{
  "num_hidden_layers": 8,
  "hidden_size": 768,
  "num_attention_heads": 12,
  "num_key_value_heads": 12,
  "head_dim": 64,
  "intermediate_size": 3072,
  "vocab_size": 8192,
  "hidden_act": "tanh_gelu",
  "norm": "layernorm",
  "norm_place": "pre",
  "norm_eps": 1e-05,
  "positions": "learned",
  "qk_norm": false,
  "attn_scale": 0.125,
  "bias": "all",
  "tie_word_embeddings": true,
  "parallel_block": false,
  "extras": ["capped logits"],
  "init": "normal",
  "init_std_qkv": 0.0262,
  "init_std_o": 0.00655,
  "init_std_up": 0.0262,
  "init_std_down": 0.00655,
  "optimizer": "ademamix",
  "learning_rate": 0.000213,
  "beta1": 0.9,
  "weight_decay": 0.81,
  "lr_head": 0.00891,
  "max_grad_norm": 0.5,
  "warmup_steps": 212,
  "schedule": "wsd",
  "decay_fraction": 0.924,
  "decay_shape": "linear",
  "final_lr_fraction": 0.1,
  "batch_tokens": 131072,
  "max_seq_len": 384,
  "doc_mask": true,
  "train_tokens": 795200000,
  "max_steps": 6067,
  "dataset": "wikipedia_en"
}
MLP neurons of a small language model. Each row is named by its layer, matrix (up: input weights; down: output weights) and neuron, and shows model dimensions 320-511. Each number is 128 + 32 x the weight over its row's rms, rounded and kept within 0 to 255. Numbers have three digits each.
After each neuron's rows, "fires on" lists the tokens most often at its 100 highest values on Wikipedia text that the model never trained on.

L4.up2787:101162120109142154132097156106122133140116090110164137109157168090120113099130188174112095173140122074162097045070149094054147080147161141166124087144150158069148123081092115167115135109133146148141150125161222107127195169148128154091075119171115183145096137092101132196133168123097106120133121148206133167169144084102150181122103056121091153144104131089134152120113132152154158064114148126136148141120103090115145140136109100054105135160104191094119105102124215146098123191104100144124147094103109137094112131116136107172128161129138138059126145176126134107136102120154126116
L4.down2787:144141143185110100124125159130173056076147102107126098106117175102103144135149102123148048119145127193112107096181074162160153141127168143140166151171086132109165188120180136084137131156109132136141112141068082128122133098118167128147133136144125119159160129157124112120164123161138090174140142118157148124125141133118125113074096149123127102069148056104114151079105133107143139127124152108127141176094135103120164110124137190072133114089156112118067179180137116175148131125196164123148133160172093141091136048113124134140091081129181136174123120144128145079109114114206122099
fires on: "="

L4.up1528:119144133110106127160157178107130136146159127111139132108132094112117122112108152098138135116157078112127169103163177148100151121121118167115124173162193107153128125150123070143114136147150141108098175159188109089050105150143118179118100123192117131148116118056182081082119162105064100117083122157102143063119128074191122216112080118158158166117107149101126113109067112160168111134125137170151066106111149139171118177091123149089156147179099173119186144148111125112153097134134135127121140087083152185137098106103155132095114164188168113125087103076123059157133156156177117138
L4.down1528:178151084136096101117106136144117097129094145146095116164177060139179194163193106104115085113086126086113101197145111165111147103133133061106120095120175174090086110104139118145164128106143142116145123054132174130169149084107207098082099130167154099105050155121151068098077127123163150108100138168111161167104096133106138171096126095123108105151139170153150109179175125153152130146108060116080100168135113135069163117108095085135148113071126090133110123178093083171110144118124102144156070116161154088130107140102119130084132082126147110120143142155133106078136127143142099125
fires on: " 0", "\n\n"

L4.up316:159058146144100169106182117138084122087113106076112141106151169142158102092134163100125092141184093128122151135110145145108110145103108169107138171153162092126133212111147128119077133140118149158143073107199075076161200123176150140111154111087108041156104148096142069116145160088132124097137066120053078127115055152143139136157055098159118082129184131118051133148079097092135122105139158091081135183133166120088179082105133179126133153058104102078165133129139037109131143095114164132133196124109085143128059102165126189084149150130081068131191093157129063118218105161139124140
L4.down316:112083190170129070115146136124100162064130128104137190128167124147160122102173152205136135142099097112104166093137108174160118099099118145165153125139101102112145117116037129106124148127105139106142178154123131148102101089085135115139166115126201110054092133086155114134141151147177122072149110083148144108114118133117130128131117102189135105112099100084147120138151146175141110153109200095153147145106104090117112121182199138123146117090114072096164063105147074123134160112113132117125163063121113163157162132134102078163177166145101166123133194148112126073103106108102141121
fires on: " and", " or", "si", " to", " be", " never"

L4.up357:134179147153143133127114133134140064091060134120132228113112136124123102114120112135048148125157115114139152141138120124129163171157111076104174122154055155084133179087131084193074132150113103129095178143083165110138124130091060151152204079090123150168066155135185138126115113137134083093091099086144124082070118164126148184107151123093139117148153111093082096156184128147177184123113132137185098089212144064109197073152136161098157096148128122144115113108122225083193119115128126104126127124116164109107149102140188124158156146106147129115158135126154135175127162135123100100
L4.down357:120207116130118096122122086145151128118146163119118123132134112157153156113182093174147107105167093088126092088161157100132132148096116171091176125093139135096179124184125170086168143157082144125175164131124120111125094125151084101147160150122117099111160136106122115196130167185101129076143135160141153125039147121149139122174154173114106164126096112092173125144129167061111107057126129103125100124141102144091127133098141163158096192112181099133080100150154211124147065160099087161107110151147140088143105142068157135114117072157106169080080160082115147162125165102137120105
fires on: " to", " can", "t", " may", " also", " not"

L4.up3025:156166136046170188111098087054108160130152153184145106146111071118111152110067105129089090102097143147147102133085072167169152097148144147112144102115125114073130087116095073121070119106155113106085139118103147168109158145125095120128165113138098155182110088096145070135125096140139114115131119108124106181104089146109132149098103137175144166132153111123174096143112034124137138142064102111086081144097129158123193144113136202136130159201126137133117141167096137125098117149189169129159200088140138162122130079151127090125113082168128122126150124162112119092156202115189109137
L4.down3025:126141152130101109127114094133084089111042120183155183148086207134145106146090125125206117114108133121156122093178165132102160164127152110085157157096125125110121150086157138149131105134127140131170139168122137060181139131136129160130088147141110127106153115083129136123129132103132076095117191177122139089157106112136146122179139133094091042160100145118113128150112147114132181095172114137057130114125176086127120082112124177125098147128150110107151096076098180112165167149154091117173047096125125103091142155154095181113169117089100099070109043175128150137094084167118149171
fires on: ")", "uki", "ck"

L4.up1206:133149074091129124121141073101061131102104162130124178171126184147118145159104111108118071115130130149098150114120139155064160153077123167102126150099113100073100132129158077143115107156109124192139182169161094100158169156198115119191101083206147137126122132160211127072210171142093072139186139107128167151134105072099121147107095108119109160130185136117148138084134110111146080160129126109113083125140120119089142186101127164107172116108147173127109132128169158156109097125093175107120148144190196081115188169189132088064133187108144165136151109140112129149162106123123081138
L4.down1206:138117161123104091118105097154140173185092104130143094052152154150157080133157096110088155159146167160095161226124151132146132106142143163110143139073076117120157131122151152146118142109128141071195201173072160132141139136110106061108125182185119178180170159085156140141162130158139151126101153197103117105103108143146070112118130090141142158131133099181108093116186103122070137173110097103172123103151162148105149111153113144084142180051137104152122172150140170137119135158073121110123137060130164153162153135196124113096148098116172113142152116070158147122171087165150109166
fires on: ",", " Il", " after"

L4.up2027:145140127137166136115111124132106092107126105136108169135108156082096139153153131130158100127123134150142062104090158126106132122136190106135059092108159133117118180120174161121126133137175076175162111120100073153039149142123152152148111129118164122126150073099127102204125118134137116126137122116170135095141037123151107109116054113097118093127163187123127136090132144104138155147070147152106137118144086207114135164079095108104205171132132157153101143178124149120084133169112111128120197100098139120088139127198173156138176161142179105117148161162123143058144125093077127096
L4.down2027:143162174072097124150154171112163158138091101131149126162146117116105126108143113159084176098138130100135109093117177138161111120145165171127132191114146196119097104131129137160153162093088143097127143114106165174134169182135139107091127127074126116080093144146050110132107070159065103146196076077150150131102049081148109090040111137191136148098141103060075189117107071148171106187100154105168120065105104120113139139165131153076131157125107142164137075174115136140174117153070151099099167152189105140157126117129173145155100130135167153091086152111142115128136160027108107107
fires on: "=", " |", "'", " '", " \""

L4.up1984:140175200177103085115104187139189084142129152147164107121122082095140099137086131104132125092128087167112088090153148154126133148119098086118116174152154131132115128128130171122113203156149114143103119058108184092051119176120073133091138128132114100177088123083153073139199164133151163140086112108059154146164148120064195102119133051111148149162112122120130154147169152120187121146099111116145188139117103137114166068118198125098125169171107140151157089150110129122157149109102149057136140108144139110156196100103130109148157121073137150133134093141134104165128205119108173112
L4.down1984:086159107112243108148118092149132097155125143137172194151058097155116127122081102102111118131174076126086199162063127131146132098159173125088134113086133112134086104127128122161167077084127118134078120108152130157194104150127165170139104177085089136129102073137164182139128128150134097104101167118115085144117068127204112135118096159179151084129158086150129137134193130164111104153153107099134115137107097184112147095171133127099076115184151128075107095161141156151090148117135118139103085097125156096125112043174129100118106148127100127117117147131143183133099123129095155118
fires on: ".", " Su", " He", "w"

L4.up2075:179184169086165160119127143101138154185119126172149186163071095136106098122130096135152113140164148076097190132155098114131152159127171103147162155122107141079117100080135099166104096125146172136098106138139173099134067148072125086153168103166066134109057156143230131153163183119133107115130147153079118122139150131116104125078132064107186117136131093137139107075175131146123132102091095116159076110187129094116155146136142181135137064127137165124118091137157132172148079174159094141059180112152095128086133203109163108136125111097114126138100089152096125161090120172159128126
L4.down2075:137136144152086109084145120112134158153138134121167120100101108116107139113159086116117092105123123107120114130110135102140150112096114118156147181059102182161125092161100129102151158118168110130162177111108110092151155121105101198098059124161090084046161118149161130136164117088151148110166148205119113152118091185085165119138096128125087150098126091134145149143122177092158081115116127088121097113126102134153087152177125113177116137126007121085109171145078118162116153122148083165181160094113120155102149061134133143100093141146175091106193186136195127134068148160159104126
fires on: ".", " |", "|"

L4.up3009:140140118058084139102188088087082154100136125142112164163132128089075175058116141100106152157137126173110160142074137073149154140100089141072108143123132147108140145167131141120047060156194153140107186170106117113124196108088132104116082110135103094126158117134149137116175079180129092127160105103164079148108099072094128103118159067092129107119133165116118121105146097095153131119129181150063125111182151151126145132083157133122131113106117110087127087116110135152101135205170145148111125125140147119094125164155109159171040120113103117113109134183120108061122123125161107130
L4.down3009:167132227108130098161139111144173101109139150169116124065158140111071132133108087154129165087070116166113094170172163117156115097168168077104062189145150129144122139111122129093075154149095110162128092159148104091178154140067191158153167083139126150160143159097159175136159142120113120158141129138134097123113143089177169088135111113124133126067187129121101069122108110117095125165098090179189126131133090162124132165111140114102079074124092138136106141124136134142147102126111167133122118160165128153106168173205145128087120073095154108109123077048165098101120103191162190096
fires on: ",", ":", " graph", "men", "us"

L4.up0:111197126138151148135169081085129119181174153113112095170150148135153125123129073112153157125155119117157180153103122086154087196101142097121126141112138134085093221075180084160144155132184106184113152044156123095087107128070090099060061138083076146177105165108137124102094136138162120111142125145153162165111128136128097089101090125157147173157137191148141071116132110146129122121155138126108162086156078194159132126139145143160128085124147112102178104191141072140096096187119137161098149110127057158142177166118128101148078115171122141165114182139128124114178103088156130112
L4.down0:158176139134113146115081179146109147144208136116136157200089078126073165116140124125149043098128089122063118070120137063091166143123155137187156128098043169163114039141115177108105171152121143123136140144107143160059139127119178132149160129143088161152143063134080113100134109152091177151107148128165144081105093124100105140117147169151133077127158156171009130113103137229130163153097196175094129095081119093159133134104110132127178111126107125161173148194158092176098104147106142131132102116151151122128155155158148146170149117094128134152116141141067183181120194142149118160
fires on: " (", " 1", " |", " 2", " 4", " down"

L4.up2608:141097171073124119081096089142122171131086100081135138146152172098142134132078106169111131132170154094098110104117045142140173138119151109089101153118129124101196165109086112113117148148132108164175207118115108126147139120153094168083151088099148091128124150008097125119122160181136195142184139089111107108070114151094144112107062080141154104116186116142123133235123129117089092130109104142113088121178061103106114164144152186175125135152073075112075079167136120087117138170136108158124208136121086124115121093127115132127192157102090180136100114117153162212148113136067096078
L4.down2608:138093130146134079113170097074098161148086111146132108158189156134157168090182108169151085101160147191172130123123133119112144108096119136081208118085078093149158143149129113071160144130098103152148176155155090114146078095103141110123169151181209137169126099116112067078132095093138102093077145196152153127106140117102132182149131144073152123207153128096115181148118112111125128068125168094080112149093216138104157061084149146115109094150126111095140154153172135136133126116123143126197139137151095141164081217116156170111155122130114063131101088170128208092144124121130174245
fires on: " to", "ly", ")"

L4.up1959:173231154122133140086122167021100160122138146169163186131146087095163113086100105068167124130124135143119135136045061154131191145069140073129128174175135149142164138141150106173151066112134130104177086106133150155123145202101094129153112129156094104108102195113127106070122184098138183107153080076078095103137106094148112124123118087118137146129098184143135073124144108186118104145124157100132134085069100190119102159173143113077167118169127115131134131132185192183099095176129086142118124145127153119092129128101163193134159076142119061113123161105097112092160097165145128138
L4.down1959:115144092123125129030108067118151167130131142113141127146162203188157216115147114136112137095097119159128188051132091124151137125137193157157157147085144146116129095108140138137117133129115138115043149101135113100122112105135123151119133151118119143077128139090120134077168089154128131133109134130107136117073087204085125084152166153105194102128163130137134154110161144127120133142168112065095128122112079122056096106119126119090143107125074106126146098216085070096112092216109119090153136084135137124144155117169081170126152177160110155125157142191158123138092127106158109160
fires on: ".", " \"", "\n\n"

L4.up2767:148145089057228115093154154084135149118165143153089068134146126124122155102097128127154147119123101165114139066090153155074138177103067136120145131088122103077082165146171098097124208118148112152155157135112172114142119112111127169128124067112142118124141160169164105178160163179160064144106053130105111129152117081113119165115077127118118066164079130110107093138108151081085135139109127180158099109147162145148134089079134153130136141139136091113186121161164173098110100111129152100134155133108102133131166128130096136102071125117131093155120117120107149130137210068208152133
L4.down2767:126147043154127151141132070124136117124165137096149090096097054143124084174095133145124080091110108127128145097203095096123106093135152139131144112091108196141195159139115115159136117113118104111106131104128120116122209113180140135135090117084139174208124184105099159154069100179114119089082199149145142198139123118076116082150130124175166155115134087111055141107186121166096185155107089127122126130203129063117193123161120120061129085129110162147120101135117076164107162128109102162154120105137156156023162100161146130196101098118058141124173190130125086117156107179098135073
fires on: " 0", " |", ";", " 1"

L4.up1552:111136127135177154110154188138147067094077138141113139120097137114057145152114114101103066126157099127111177097161076124141203141147155163179129098117135078134110171121180081173076133181120143107149137087140058149084112127159092164173136108119130159145150112165154095073196135153058176204074163074085134092101103151170107130104143138191133142116104140070137130127115167140156157140144132114070100093136170055201156150097170074125153092135130152098147106132149153122157101147166175156162121095131164123090120146145110122153125143188093117164155101098155069116145171067109149102
L4.down1552:126118065078151211051147121054086168123109109137152120076154131112120112148107152046144129079098052151075093105122108076138164169149146143146134076092154080112188141116137195177168124150134149119089166054194123161201099153122136147165145147167138140219130166160158118155138100135059121162138138166135196153105136182119189153047086118168171139150127079105148098162113111232139092128078103092162171120143128113150151147096147099074101113170189156159123113215133149123148107117141150172113120105128132150141126164124156127122135186121111098145189145128162105154181168113144090134
fires on: "  ", " 2", " 1", " 3", " 0"